Weights of a small GPT-style language model, trained from scratch on English Wikipedia: 8.24M parameters, biases.
MLP neurons of a small language model. Each row is named by its layer, matrix (up: input weights; down: output weights) and neuron, and shows model dimensions 0-191. Each number is 128 + 24 x the weight over its row's rms, rounded and kept within 0 to 255. Numbers have three digits each.
After each neuron's rows, "fires before" lists the tokens most often just after its 100 highest values on Wikipedia text that the model never trained on. A number after a token or word is its count.

L8.up50:122130134127130085120107091134162168148125142149101140105140158146137085102128095099126107124100138121122114145156165086099080103097100126100105153141107111109110162161089119077153143132150164111143138115151107111111112188123130143152091118156177135125131133153120163137115145162140142156176154135136177101140092152147130136138083164155103129163130119158105145109111156126106132118113150144095142154115102114109122129120098111152142132163159131114157097099096078135131120134145086100110155123095130076133129134130114111127088145077104158159106151123142149161180136099091119149
L8.down50:132177147144124116142143103136112118124132137094122154136123105067116114143098122132165104170125154147137146139163116123179141118075111126136123166224144120096104127183125108109103134132128114117167112162129137108131117132108138135111139133066077152153100092119092147128095115115125077090118106141088120136137122144102098087145149140132174083142169147156175156138062116113131150111146132136119143139144119130148160144110187147093106108108107129132123116120130159144133158099118125103110144144139128115154138127136131118112093120151167118084159114082105127085112143122129127135
fires before: "\n" 76, " 19" 6

L9.up755:144110119164144133113101125146093159130136122162113141108135162131144103125106136110131130111166118087102193144169134140162135133072167141119157098168154099170158153139148111140116149162177123123109152110128092130103125122152115097143147128108149154179162123141161141110118138107132122104160092159142124122131132123134116098064095153151149148179100139128099121089116095160137094118102107126117073125156133097131106121142113140101137106107121084124140116129087121151122139128128155125144131121140131106154114097172163144106124167135134141173106136133126139148153148132104135142
L9.down755:139134129128140138137146136188122120109089080111130120155109110071138115135137102138161093122130085127169101149096115124132153084122150108123090144132147141126132146173107151111115109147098118135141129158126145112147112127135114145132150139121111089133130111182144113166111105158093148105139140124117108127146127129165136112101093102143148147123163182152175136136103065115134127095188164124155160168121152140167111128141105165161099105163115128123124090119130110127137096096108069143141116100114118121112120116160136166146118170087133098141087117133142112113138144102189115110
fires before: "\n" 31, "y" 8, "ian" 6, "ne" 6

L4.up462:133126128104124146131093103122136146078142132166141103145120114149135106118136154112108119089112115100168121133160143131125115152127088138154145109128058115084132147141113136103105134119109118166131158120122065085164114162093129130151116125108168090122175112117135111100153107106148158100105117117101129146107138163154144091133117183105106138128148146121082166140132139115125118121123089076103126130104144136141124097109151141119088112099123084116073087151118131099135090112123152126106104099155129128186118152104168177156119117123155107094117126116112126171132154105140117120
L4.down462:116156131154132106158125146113138162137135170143120103176189134118103130124097146158088126062102132118122125110172104145175125117133149172146147134184136115142132113139099121137195137158145143114123124129127189130118141133076168096095083127111138140112142139118157147127130157114093104135133103109107112120129097161162126124102111117123147153105131112118112081094149121154134152116140117120105109129173116123153108133143160117091174138114123126125139154053094150141154104129133150099102116147114120119100157121134108128138124155155120131111109098147102129110132093122115142092
fires before: "." 14, "," 14, " of" 9, "i" 6, " and" 5, " (" 4

L11.up835:091115132128100130154144142129151149160112113129124142121136139156106121130103158128108138117117137138130088166110116174136147091107094113097156135167154148105102070153140112144105170139143145145188182112100131129133128129145139160159113159130135167125114090109125138092089089117137131089114138166127108127154118141150079113086139091109172081100124171127104154115129110083143116101129104136140091117122152100110163124110174150178116113133086099106093137132115106148108131153118162113118141102125125099190151099173142127133117135137128166115100105135157082124053149113159112151
L11.down835:111104136120161114145138086126086120126089122151129111177126126123103106089151120144134131101169135115144126112140105118132097115147156102161122145091158137128057191127109092133119097095124131108150128153106122112101140112160130149139112144189121128140126114121111124154108093165121176131159093111133126153134149108102144171124150151112112126100143129111111156200111156147128087136100154157153150170129122102167144130148116112121104117119097142130166119158094121141129130149118089103159124129110135087136147144141074117137179054121131101122141118133156173126134153131101145081
fires before: "\n" 41, "ter" 5, "ting" 4, "s" 4

L4.up587:127131170132121124146095119131092095165126133123150148144117162143134166077118117091140131132142119125140104128115113076090121139128097089155157077112143127154125124128088146160130118114154169111115107135103131095162140119134119109110086148141135150198120146150122148143141121135141149126145145098077143107090107093143159131142096134160123095106154120112167138113111104128112139164117161166151098122150160157125118144146144147105132127133125162155117134119117166146161152113100110148156114137128107146130083091145153153191095145096083122136108149113126100149142100149114060098
L4.down587:143102125109132137143165118131200136136116089112099121124161096141157177138100172075138097144088094142099165106112153113118126124100122131160150148124164168110138146152128152125111139157156076147149111144093099114161126121094101110110134117132121114120148113083194152111152129124170136150177144142084138136109138179122096144131137111111148141126121149113147111099171109104123098117123122091130133157135103149146171100141111084152119122126123129136108157151117153098172115139102130150101125087135133101127133082108141124074136114132138116134152118184186105113102095155129074159
fires before: " |" 67

L4.up611:147128118109114129195113147127126162136154168141115125124156135122125129115125103096114111127097080104165103166129117136173169107122148120085113134128127099098150130147131089127122121156134144120100146103112115118153085124079137122117124153135145134123162123130095134115138163104158166097125153111116122140153092112155144122117146155124115160098145130103080133132147083143125106133153109117062124128127095146117157128122145147159111133104146104099132094134056112126100095145102130108105095154139105120153143140115179157177138099134101116101140122112124130114099190136122101173
L4.down611:113137137111116107123098138135097106136093121129165110164183158136099138158111160145094142120125173158140172149143143146131120116142137136163151152111080120139114121132061124127141130125106118154149139122130089126123072106129079137115111092133188121139128145129110115110110127132118121105099125116106137091140142163124120123117128131168156121135119135167083145127120113114115195173134135103142144142147136122167107099141116160133119101139084164117131080119218109113119083138107119098159107132116158118123093143126108118116132147148145136139151080126112157143168124129143110075
fires before: "," 33, "." 18, ")" 7, " and" 4

L11.up620:139101131144136134129109151114115111135151130127100118134131114138107112147103102138115155127142166145093127132150158133158066161115112109124128074145126130113122132132091153114053143106139110109130090155135089092160132099102062163092121109132118151115124139086129122107097105162093124110125108105096119118113078109152172120132173123069114157138135120089091125157124142137101115127089162185130156118122103115097121132139122112134147153138170125080103155146153131182115156145171116123153136136151096149154118177137144114140113121107112139082139125162099155116096114103115118151
L11.down620:141130126142133105109140122120126096130119123102115167113135118061140126140145093156117125154119121132161108139164124135126151130156155136157119191109151108136147131154093138130125129096130110078119118115117149133112115130130100129133085086129130155144149112126059148149111188169116163141129121163157173122073157091118124104106164103142136149122128090136173144070107106156103121108139124110139100161159169119161162120134129131111116097102137113122100139118115166139120170111135130086091140145107142108159139118126144128180122128153121132128134121101091116151173181035147156132
fires before: "7" 13, "p" 10, "9" 10, "8" 9, "4" 7, "6" 6

L11.up280:134127134158164156156125111151129139134167107129122182083133148139108134078164104134131152115111153121135170104104087136127105124109144086140147095167153149081123128154138169079074119179091108152133095115162123136159117133146129099109103127119137134103090166100121112094116150125105112129125150089119174091135154088142103108160081147149110151120095113141118090134122096192125145136116146134147148147143124115127130136123131127100082113115118151126131149163120152104124149139113084083112120134136113095146128098142165194174120124089118128133134107148124129098131150099109126144
L11.down280:112139132131133147163162115135173148108096090110133140125104145095149140152173133147165128126124161131119109121120121122140134177144119164141156102131138100103148061061114129141139137133093127117126140127151113119108114102152114132163128102122126090117129117128138078163160157126133109129130096158153122125105086143139136105138146099129154110094119137140114123094146079152188121130130154136148157158165123143157129167150117107156160133118128119115154122120143123124092164106133114140163180152150145110043089130094100161130166111119142121115119120175081096089109143117124132113
fires before: " |" 74, "ur" 5, " " 4

L9.up209:071124101076124135116139186068131140151171132080116136118151143142135146119118108114139159123127127153120118124175126121112140145100106138117127129148122145104097160157116168078138132128114150150114097170146107103144121151131102129122109086117143127114158150108097169143137094141127147077106165109131113122132131170138119101140138133110101135097170098115087161122165138147087115128148166151144107103097133106137168123132131119117132152137131132135130142150071147111130069145125136134121132130115094126145163110136127138168118129077198131098114092124161148142131186162116117141
L9.down209:165102152155136139147115116164148103111150125133143115103086134143129096131132127147126098160111132127143115152094178141133148102149138097116105156062109102133122118195129126190140054132115112084120144132110154158085125119175145113153137103118127098112108132172126183070056116143146107135146087131139107150138099119139136123120122193118148099114142125115114123141106081122112155101103106142130115129116099130127189160122135146134109100165150145105135175142126130123148131118121156130112182162124133160142135146121118132140122119134128101164082135118114115164108097115139116137
fires before: "\n" 49, ")" 28, "me" 4

L5.up280:132152109138159078146107108135151125154093112142139129125133113094071117150140130151114118140161119127145118107139132111095103129127126103135159106119120134105134116149114148109123118110148118163119150150127130106162134162142156143163129140158110134146105118191153101103163117129112141087130150118145120074157153125109156068147117111080111117107115082087107133141123116121130150127138049180134092066121105131130135134143134126124130148113111108147146131098121133154127077153168132123157058142162120113129097151141157171096166152142126094095148149098138073094120159129126156128
L5.down280:123118143158132168108147119078100147144141101163157117087131106106119155095109133131123128089116135140129123121091135113158146153144100169152132126158125111127141141150140127135156130138133126093143097121153121132115116107117149119106149132138111160135128138115102133138121121147127147125121121126077150163095117118147133120125170139124174138134114129096160087123135118132117134149145152089140162143106101119086129129136125163103104145110161090138133127154101161120092166109062105113112247138119162151161176121121153087152051126159121140123151134148137151146145124071131123102
fires before: "-" 34, "|" 31, "\n" 12, " " 7

L5.up563:119097118108119116108106117151089115093117137154131137099129139105123150127111105101156108164136114121088111172116100120134143110146164153151121146140118067146149136089086125121153127137130112126095119081170172119146135165175144157104108090185115146153171098141089166108080086168169158100095114109113114129116175109124148138089121140204094086159073153132158157097142129166112139136167113155148117126134107121146167153125132143155155141108121124107143111152112124155120085168110130117130164108110107132126152136170141152144138148152139144144106110148131119130136134099161092098
L5.down563:169147158097139112139082155120094100149168115081146154097090152075160177149117149132179124128115159117134107141110144108127124062120139099105128160127144116110131130198140120132171141174111114114134132102105130119141093144137125145126120118154100117151125167127116117104165113096137151135154100112108161121113117131142130162106122097083113131138107136103131148138120161136145126113147158160129126115142107099124111137121133081097096127186114069173135131125134146115154149124156147162138130145146126110099150110122085139125128118139123153134172135134134158138109144141080085129
fires before: " |" 31, "|" 14, "ت" 5, "." 5

L11.up157:143095142123092113119179124151143135151124077188132172130102178109122105120136110128137121116133142143081150144178113165153159130106111123106131110112106175127124122142135130131127127114126148133102128128115147131077097123152155124172139128125105132137116104178139151089112141116087150125163118161097131156129086161148144100115143131105152076182121121140109120143096144170161139141102083143142099100123132131168143074144147126094115117113158104094125132132104148121129116105131118122129103169109107101137116119148129182116101118116105135120089152110077114159114123154144084102
L11.down157:157135137103146092135149186102150080155121155105132118108147100123103125088138112149152147141043112107140123113118101095103113106174155120166125087118132121105105112117071154135084121129161150103133091110176131144117129115136124103123160141093169118115145144114118126130176134123150135157147128113192105098160155113146135167127122127142168129092129126085130121155147150128107103137091098137145168102101159138135143128109161142137120162126115131124147141099143123096145126141107142165152154110116128147145132161103101144135116155114105125160133135159174108097097155106129162126
fires before: "ed" 24, "t" 14, "ing" 13, "e" 8, "tion" 7

L6.up128:121114127155099127155155144122122162135164110176137100146135073139106141100100130143147136104118136109153090145128122131139108129134138135149126131164111132100111153097145121136140147143123115136119136096163122159139114113161151145109143152142122111129109071128124111092073138151114168143165120149153166150137119145156201124100133108156108148079127161139134198109107125144125066125120109119065145104163117144147133092158135160119136113158137121157122109108084108123147086107126118092111127126115102108109107079116109169119100124156077102099128111099113106109157140143140130121
L6.down128:124136132107161164119127058157144098158060110102147130113112144137146097140143120096145102166136123130118141117114114147123142130140119129071118135145140089166142126101118138117167114120107126137124091120098127116121120111088167109114179064142129176109120162116120106158117158144137160141120119125152116111152142147089068106121117143140128121118124109108177164141093063130130160113148119114147127147128148128103127127113108118155133106117146116096136130119124139148124174112130175129156141158170137140120118172108128083127122159097108117118134169175137142122127065129158142116
fires before: " by" 18, " the" 10, " a" 9, " in" 8, " to" 6, " on" 6

L8.up579:145134156105093086156128103161160135116167152167157094184129120147131145158150101115140144122137149127117170132149121091133130129127116166128167105118131086154150122115152137124131131120144131133150129130129136137142089126142184119148091101095102125138115109128114146164140124146070159144105105200107141110144120126120127121163146158063112133084106156194130096092121128121142132111133129122113160097125137108159145121116114173127142099125126118095106085150137088100090082153108070115148102130111143106119113130118097145124055088125123153082136114100091127086129121143090141148
L8.down579:149117145104148123096141131108121108127123107110116068133137143138166127129105160163119096141116099161164137138098118124119154133103179087128140147179092141132081108215137096126115167142112142112122131104128111142117124097174119137135124139148101151130149140114092159095125103120084111118168130103111112152115111155122100075110088131113161128125137117115100139132129167138080092156144164140122147129073114168092149113106143113134128131156132154157130178134163116123136104113117125165112158133136118166122178158141106116131065159141135109177142155141105118171112100127140134151
fires before: " |" 21, ":" 17, "," 12, "–" 6, "\n" 6, " m" 5

L8.up749:143120125133087138126119130149158157089143112126147131106190087126134103104110132108158142164088146112111131165172129124145102091157124154108110113126129121108141134137096131159090141119099097134125132111160128131158092135118155121159146130143109126093114110098155154149101147132105152142121134142124137138130150152120146066105120164158137124131163129172126131123148137090104152119140134100116156119073080155087141102113121167139064123101124105106103144151096112113144115161106133173081119101107124163130115124164119132084144158161111146127103116137185115104152156155136143103
L8.down749:151091142141140086088103098139117103145135149128141107122124151099147144135191122177170116139155068125096102131124124166106173120143135126107106098139160131140149087124113122117141124124124116126095124157092118159134141141156100127137128107129130202186112152156106099110145130170143149146120106108154144149087133116138123160087158123130163125125142114123121110129118151139127129162129109110130114134127173133151135179107129116148173130166106135137122098121109126140090158085129112105135110117114088106092105135129142162140130098077110099116107134150120142133116089109092147143
fires before: "n" 41, " of" 9

L11.up151:119118189110121139147119186170167122140148160165110109157076103171190087120109146099118190113106117137113144117139163137122103139115132130115096101138136104113136140158110134131107149116161126137099137089139129079156141128155086163129123099144126150152142134103122168132093116133130120105115148126081099140101133151137157113123136139124101139102145168142101172114091142113124093136141099129156146099166112086114110124119144110135155119120161138113126167133103152109158113162080147146147101148099072147117177092145115185128084093119138138140101122114133162127145136123195154142
L11.down151:093125160140116113125116138146136115089111140105139118149129108114188105142161152114125164191120092096130165139129161131136143148172151144121130139106143134095114151061129125126123147115141104139125149164143122095150154149132106080117152141147134144112113164154139132150101080116120079139118125137109091097137094138108133083140085118064105137141121132100101135137110121160117120146125107146157149136125148140136117112187128154150173091084125139071149156113150128152112128156115142174141118171143123150104160134114114101164106108123135110144122154130133134153165146099131182111
fires before: ")" 74, "," 5, ")." 4

L9.up534:161139141139106158122167110092067131117119089134091102096143108145130118166140142077114143134142141149119111101129112186129147103130147136167167124129113125134105107119129154106154121099170134151096111146168135101143102114102147101121151141116144153142085166107109116137114170134122130124102159143135097110141141162090153105121152176099118110093120124128121138123093115088083117166176122113126133108135135119159110084146117092162107124146093070099129060126122126130113137118135122137120140139119111140158106119120106136133164084104088173127151132116142121182148108124115134155
L9.down534:095138140144156156126125146142172113139152119117140134139138126124156139163120145159172126118141101124150176141145105139176148133123108142104103155133081067114132103166167083124151106147121105139125158108119114174095148143155118177150147112079128135146131086134117117134124089130138120123154085132150123130118151097147160183121125109134144097113157120125084120107127180158132128117131091113115169143133095123115158136125093130102147136124131129131141140093144145094095130106140126117109092139073144113100159136129167126086101153204140106156105127129101127121171125150111114111
fires before: " " 37, " C" 11, " S" 5, "±" 4

L8.up589:141111172130098107148133112110104092118104101137142120171133142134092168177144103164105140106096132153127149098129068123160111130139125111163109122147118153113147131146134108101107114147124109148103121093154138122111127128125155113100179123133145152097088110138139151117087090118157163121103172138081074117110116134133158131130126143134144129147102092129106113107133160106090159127121116147123129125168121165144144079118102137120166099110163090116090123094121165117113094137157107086138135105138119065130129102124149154131155126164143158091142099165149117149095137146163106099
L8.down589:142149118108126114107124134111138109129151147130142122147081119141113153098133124186123116115101121134155096158102161092084167129137167143135104161112136143116157108110121161136174139127139131152088159110133123118120114146148148125146108141114132133156159114115150104164114186144127140130146145122099172131120119090095158111120132120121138115119123126120118132123149163114131115131131162121131146127148128122109074100143134123097091129079102114162143141148123137095101143102114100126155126105185154122111172154112107143180152122056128108151126130107128129164142148103145169116
fires before: "|" 33, "ed" 15, "|---|---|" 9

L2.up870:089124152082164135142135167132107092105120118120115102098068098156098119117116129134122140142150166089090165116109146159165135114154126095141095105092105117146131118114091076092112108138136153138143149105124098096124174104106130137155119123134112128139137138106101090104149129159111087149143123099142120153157160106176110098100145166141122128145156162114106131147125137160166110142098116100101094137150102164106158089151141102137140107125081144138150141117120150159113124141154106127132137154162098096151093122153101135130104132138155159097146101153143172093127142082088130129
L2.down870:167128124151129130145153101122111135102157135137104107082111077124187132127109122104098112106120126191149111147134114125068157145137164145183130142129128129107144124185198121146116129102111095087103161101149130117077149112115132102115108126094148138120136145148136146149110133113105137154146100121140165126096138136121176150138141110099165099137085132138166124146105124162123131155132103123101157131108154126122164128139114179117155132136125141142121093124140103112131139108163176093115122104127138115095094102119145131153119131105092156121075122114139116170131123138162145119
fires before: " |" 27, ";" 12, " was" 11

L4.up661:115095109107126138139106165145129102104139125100108128101128095126110140134074152100131147127131129132125120103150134129121138126101145135072108103144134158121131118136125185065129117100138133156123107129116114092150125167089096178109108175105100121115093151144129177112128118146151102160098171115117122154118115140117123130100130124169109149119100120087072108143099117127144140118116130137074125144149077135146144126092169141148087152140122132138096139138129137120116100130127165117144139087133151127104126141130177118115159170107132135139120132106105105139124149164095151161
L4.down661:123134138130123130162169159127131137125132133128100161148132170149138116120144104151131111158165130107120126106117113129133113087128171134125159125137150103129131169145105129172127140148133139110152119099166106132119143128101166156126130076109116118120170107156149109138154128179120142123156128092147099108170127098100089142112112147111136115105148140125138129129098175118134114097065133140120095110122119114170146158141088080110121155139101107060151107119137156137149153124120121147114160147161145139142137081112086119120120108140132136089136135133148158081128153125122143129
fires before: "\n" 54, " S" 4, " 0" 4

L4.up57:148135117132140126128106118150116130093150138113101133136129151121122098104117115123136124152144119108136101104089074098096099086086120155187129107189103109137145120140120158095107157154104099143156129152146146160140133140102110107112139134093101096099152141126121127105100135147133138120128172110133168132114111161092129103114170126098144155109107174136139100171122128136120119144104101103092107168123098112128133131147107099132102144126105162202137116161146115094129120105111176136141112104101121189102117173156115150169104148095133158103141092106120110127132100162112099103
L4.down57:127114087092117182120137168145147154115129144103123181129118143091124141148139128167139120123162099104108127147114128184199118174051134087096104149134148132158136161139088141168165135157123118161156150097146160091137108146126122129114114141127114131139176141075132116132128121157153111104108095121110134124124160150105124137129143116132126126078156165116133097141113175104112112094131167161111132168104113108138125149093142153112115100144121118073116145180124162143132187103122109143148125108124112110103110120143127100097119110139157139093128094140151162107103157154123148137
fires before: " " 23, "\n" 19, " G" 7, " S" 6

L4.up750:106068113138118128112110158154140076119128106163147096101154169125095129115072150108141132095109166150120106151124125089084116136091138139177147090150138120120102120122111125146146169157146123117136087141155096106094105118125092157143132118076134100140064126078104128111139151125130084177149118135096140157080142159095122127145116093098107132112120128096110117125081117166105119169135099090091149108126101159151163114129165128156122151102152162166131141129154145163150134089137169132149107162107150146135102175115136130139105134131110130175148146131136147137136122139130123122
L4.down750:130129158085147106144143139111107146132150124088104103134122127118143127151128107095117119107106133147119123134139100133085146132140125137128127166133120136090156205056140179097135128113126153099142106143179127159121129137152121139105083116124108092084157139106187126198100119124119141126116107104133140117116129160125104185169116149167125165138109143094127121112106181137119133110114129130100147153136123098145118098099106100135161101152127176074137129146126116108103166143151153146122136134136130122127117079136139156116100112105142152078140134128123169109105142152098154149
fires before: "\n" 29, " G" 7, " " 6, " P" 6, " S" 5, "ct" 4

L9.up284:162107149119118101120111116175124103157121132109101183137101137167133134084130135152128118109120108149126114140148136130118093126128095144136166130164150083126138128152135140080113105139162120166108157157127143138088127123128126127095094124148150105167156127166126166132129143126126117112112155168094141155149157099197157148120144151143159129119131135094092129114095123140129119133161110137100088151094130131127087156161137151132137080128146083092131074121110154175105098129167137105149125147132125165135142099145118168137093116148133156107130142075085122133099123139136063159
L9.down284:069168143135125154103109151108147136167128169104173131122116127120092153123112129137126123132140148123132194131070153162082124114107139113136159122081096120113136101107065131104120112122125134125115112131169096118130127134149102128117143103136122141098130107066140132099127132122113144119160132066107090124125143146079134070139125131122155131127102187120115121118150156128134117099118181165172138087156149114122152112095136153133142123153099137129124138163099124152145132160156076164154087112121107143140169092150142149126092115146152124100102119149112154122160140097181149102
fires before: "\n" 86, " by" 4

L8.up402:138095144151158117091123099134157104166142157096157122121101131105114153136116153107132124090125083087157159098111137140136145156133156175127154094100137110110124076122156125152121092084156128123130112125168157087104149132107120085161111142119144135092130113166115150121094157157133154106118141136123099157164113104118123137109145153125156137136109133147100084133106117144135173117108118142144148150141123134157117139173103147153103117119144134118128107123112108150120115122145117116139067145084121106102130105095152137156152085103142162149122161107160081155085169090127104131
L8.down402:125149133139116144122145136141140148128111173140107149140178104086091117091129118137179127166150155154092156174142169116137106105137097090133082174108125118139157170128126131143123124137090111161130106146165135095126120141143148176132151113116083094165129154160145135130139138174116132159116140127087145097117138136120144098154113158121133071063121115095139151147164129094104135158100141104125125111097143076099133121111108161109147161133139094114134118109155119100125116117080114158141123106136101117141112128118132125104148143115129083094179082140150137132109129121091153109
fires before: "tion" 26, "ally" 12, "ency" 8, "ed" 5, "ter" 4

L9.up508:162104135152158133105130156116155115177140138135138139118101141173117156097093114100108125117098102105115132152151118135151108104119113080101139093153087121162161110126085094120085133156133187155133138130133102123116148096122136108124125140135131118104159140127119160103125116122161103110152137176130092138134120102189140089104099117142124143138130112132104140141148128142125086116115127129137173103148074134146089159114150118109106145109156167103127104128087154173125082154161141152105099088111122091174127118150170112084110138154141160112138106117130118121115126128122086104
L9.down508:102143118135091120129110104167097102163130126107141116085105146169098159170123102138139107153166114108132146133090145158094114129124135141126123137116128143127135133128147149141124145126126076120143087119149163112099133120191121125138143140170108139145117174131141134117131128135155144068151119153111132131158132100119166137100146112128073116106133109101144135135106138098074164087068159144149116125072101172079155106169101104136132078113151152108118114171159129107140186140169122123146182107113143105119155163146082122102143107137133143128091157135151111129111118146128101155
fires before: "\n" 86, "-" 13

L11.up529:135105159120139133162124118107123080134164133118181132137121096115071169122121135079122106108174158129169167140113126173104149151132164111117158128133107125156105134123160096136146125121151117136115077140143188135123164112105135103122162159106165130127143102132128145160114145151115144114110116166113172135124115137130141096122155100112086147089101098112130099113109139114143191128150160151160124099126139160158151067124139140127159114160125135133101096181115128109098154089095135096120126166106077126144080136112102111093100138118105132122127145111151119113117124178166123137
L11.down529:096155141114134148129106094128110149107171109090170121122103130113102164141174125184132128114101117144160099137137100136128128134164146112107170153140088166121086098151140150105097120133092156135125099130129106129145147158091118133157129108164116106179100120161129124143088118138139103138086084159131103163127116134129119165180082099125151141099155147082158126144129123098135112134107070130109146084134148158116111045132114171139132097140133133141109187152110115103148125179129119145106150140171107164123136172115093106105145122164136113137148138123069133133136114130106121130
fires before: " to" 27, "s" 13, " on" 8, " with" 6, "ing" 5, " in" 5

L4.up858:135121128105172142143104132130087127153127090118095144150119146127122160108100129121140147148159148152093190133136118128150104131083124132115102144161135122133152123157137154154092113121126092169111160141131087140140161132137172127121109146102155144108107126098126123129148110165096115084149163090102155148077122140143154138093181135149151135150124075144109109166111108105156141170114104160194152152080128166110134110137135132116162133109110072132117152146114188157090106118115141140153102128117155147123114162140113103110103116159110158159125114096124139101134106134117094129
L4.down858:124153132172132148127134128089111139155157110099116149117116090117160137136131152125129102159140144145141143158122108093162115076129133147130132118127113150151146098181089108140138142123149102128118107143139092137166127142099138098152126118161131128110138116097125124078150113149141129168129110098120133166138125146142138132066130096131069127079121133113141135149155151169139113143131154097169172114163125139119084090135127127123155151112100112143146189167113130131083184124142178167138097109128103094117126123115121127084140124119140113211104151141116137102110155143121112135
fires before: " |" 21, "5" 9, "9" 8, "7" 7, "que" 5

L4.up210:113128123130158133133103134130108084158146086124178119132116156145114160106100118106123103088105120154127091128099131091093135124114145131137149098169118112128108158072141134141120145125145136121114086119132143133054134113144117094105125131113118116121134130088111108101103159119151142132087114118102131141082124148170122112143147126112154114112125131122117115150080130128100107149087107119132130162160137147122154095157142201127135123121183164146133129158140160151105117143184156144126125145095107107175112105152159133104124125113148148141116110100135195132131139109146114145
L4.down210:104128127136145123132121130092138125139129116159144117130132136127126133139122143108133108112117108143120149141108130125112106109140132132129140134151123124126093158000157151130088130141143130124138102120146139135048129109158124089119108135121148092072152132108130118148129126113117137157114112137123125136103123155134117133141149129132150101142108171120116116153120174118100111133084097115143132183120151140107166117146112182128121101129154178100119129137145124139089118157177119146136177164109123103165137115140118126108071106125120138142124130129113177129127120115125150129
fires before: "\n" 35, " The" 17, " He" 7, " In" 5

L2.up795:152161144110087161160089125118129077103084145153086138113136142185132146148128105136106095102125118097105176160146117142145158124099171166122165148096156173112176083161131122173141130111090103150103158095136118137152137132139158123092143151169146108140108148140084126111121158123095100102166153123106144130125155158130125135147148101140145138122139125075115091117082134160140151148127138096109150138125122162117136134176157135135141071113111119140151153118115118107133166113153133101147133177118167117131124125153121138095115093098133135088104134113166114113124106108143141115
L2.down795:148149145132124111115082142146096152125134172129153145130123138164092180097096135111112131125125135129128105157103155151099151159129083110138097123152092139116102196163116133117113126141107104101117110081146142100102127116110155126109108118157107125152125142146173164146137136140116123128151134138145091103136112140133128162172120085160133122151152120130175134121080124094129140129133170134178144114119173103132123152114122135150153108113120175127081109117147157119100117103138138110114123125144106119133113119148159130095113131118109137145139142196123140085151120112168122082
fires before: " |" 43, " of" 8, "ing" 5, " " 5

L11.up865:099078147119127143106082120153132091141169124117171120139164119139087178160095106118123105098109135088089119071172123164108094126134169100114165159157136163167116121116127143098153105118137104118163150165101088142103130095089106152133115116138141139127117142132075133117085150130107120067132149165109136142113113124104140106139102149130131120124126128116132097145138105133118115152110127136139158158113160181162131105144117139174159157154156127075131153142124126161135140118153129166146122175142116127123129154135098115143136138144161102123100156103104090128116184129076130121
L11.down865:132167097150118072092104101100136149121132109134103114129130144143082109178163129161190116103079116133134125092077119143139158101106167123159152138109164102147138133147150162142136121156114184136156124179151088102135157142126139152083133100128113139126132113136095161135141175118111152165141175134086152111118110146125110083150091111162116127110128102119150154106158181132160119153135178107116118143135089093125098160093135120111141117110150092122135153098128125165151139106166128128102110141158106127127138110148146123115128135117123142106108077100117130103154135146109096138
fires before: "\n" 19, " \"" 18, " The" 6, " In" 5, "ard" 4, " Republic" 4

L11.up577:155148136117105134116149118118131118145127113132098149135171111121139150157123132132154141165146154119139132134121142116100088075112132084131098119115127123087113113141081099128090092158115159182143154127151116109111110124178113110151127112155109132132117092143128130162121147194145124101159139160104122122174105161125116121117131136117147124113153122120139131129160069124100134154089130105140151181161060136091118094121076167146089126102129144187115104119071124167115098171123141133127076114097114116126126113161112135122130091167161140104134067131142105089128113114104131127
L11.down577:090124154115168113152081130088107156115131171114147141066119166116124132095106143184137132153148127153119131094110155125140143172128099172135188154136144082150132117109157127152110151153091115151100136137154119098083128111106123130110149069142128139170124186081105142114131137146155113196144109174118110115144131105111123081118135127103106129141128167137131139088090131103119124078157153161158103125115144095095119126113122128136115112102116147117127143131108124156148116129147137110076117124145114150136152170126112120135135120140130134120109139121124149145113092124126096119
fires before: "," 29, "\n" 11, " (" 11, " &" 6, " |" 4, ")" 4

L5.up234:100177122111116094150120148107104154117077100147145115141090131159151124170145160113110124174087095145094131089095108173138119102150101164145158138146117093160117112114118121127116147136138106110093165119148110147116130151137195141158103100094096098073092137109129127153137118149096156158153079132111118156147120116143152096129173148120169128170099148139128137102127122135146097099131139179159110165137130156147143128137155128104112133126124120124131105156149160172101122135099096158126107175143101104101092141099122136107083154114115114127134174104136100085127131161131132107
L5.down234:173132126132135138107190080163121109133161130112119121107114109139115129140097109154142107108095128123168137134149133145128145145105114121080124171142132120067103151133106108180105145131098171143125146130128132139150160098127101095112120162154142214113154151118116121101088124098149108121072123097144098114100120169137111130150114138164132106139133133140087168120131164152128165094099143103086142089086135178128140138131119097137110139151184133148141149118086120096151157109155148103162129140085123131114132126147125126095144137128131133147121130152117140161124116085133120136
fires before: " |" 56, "our" 5, "." 4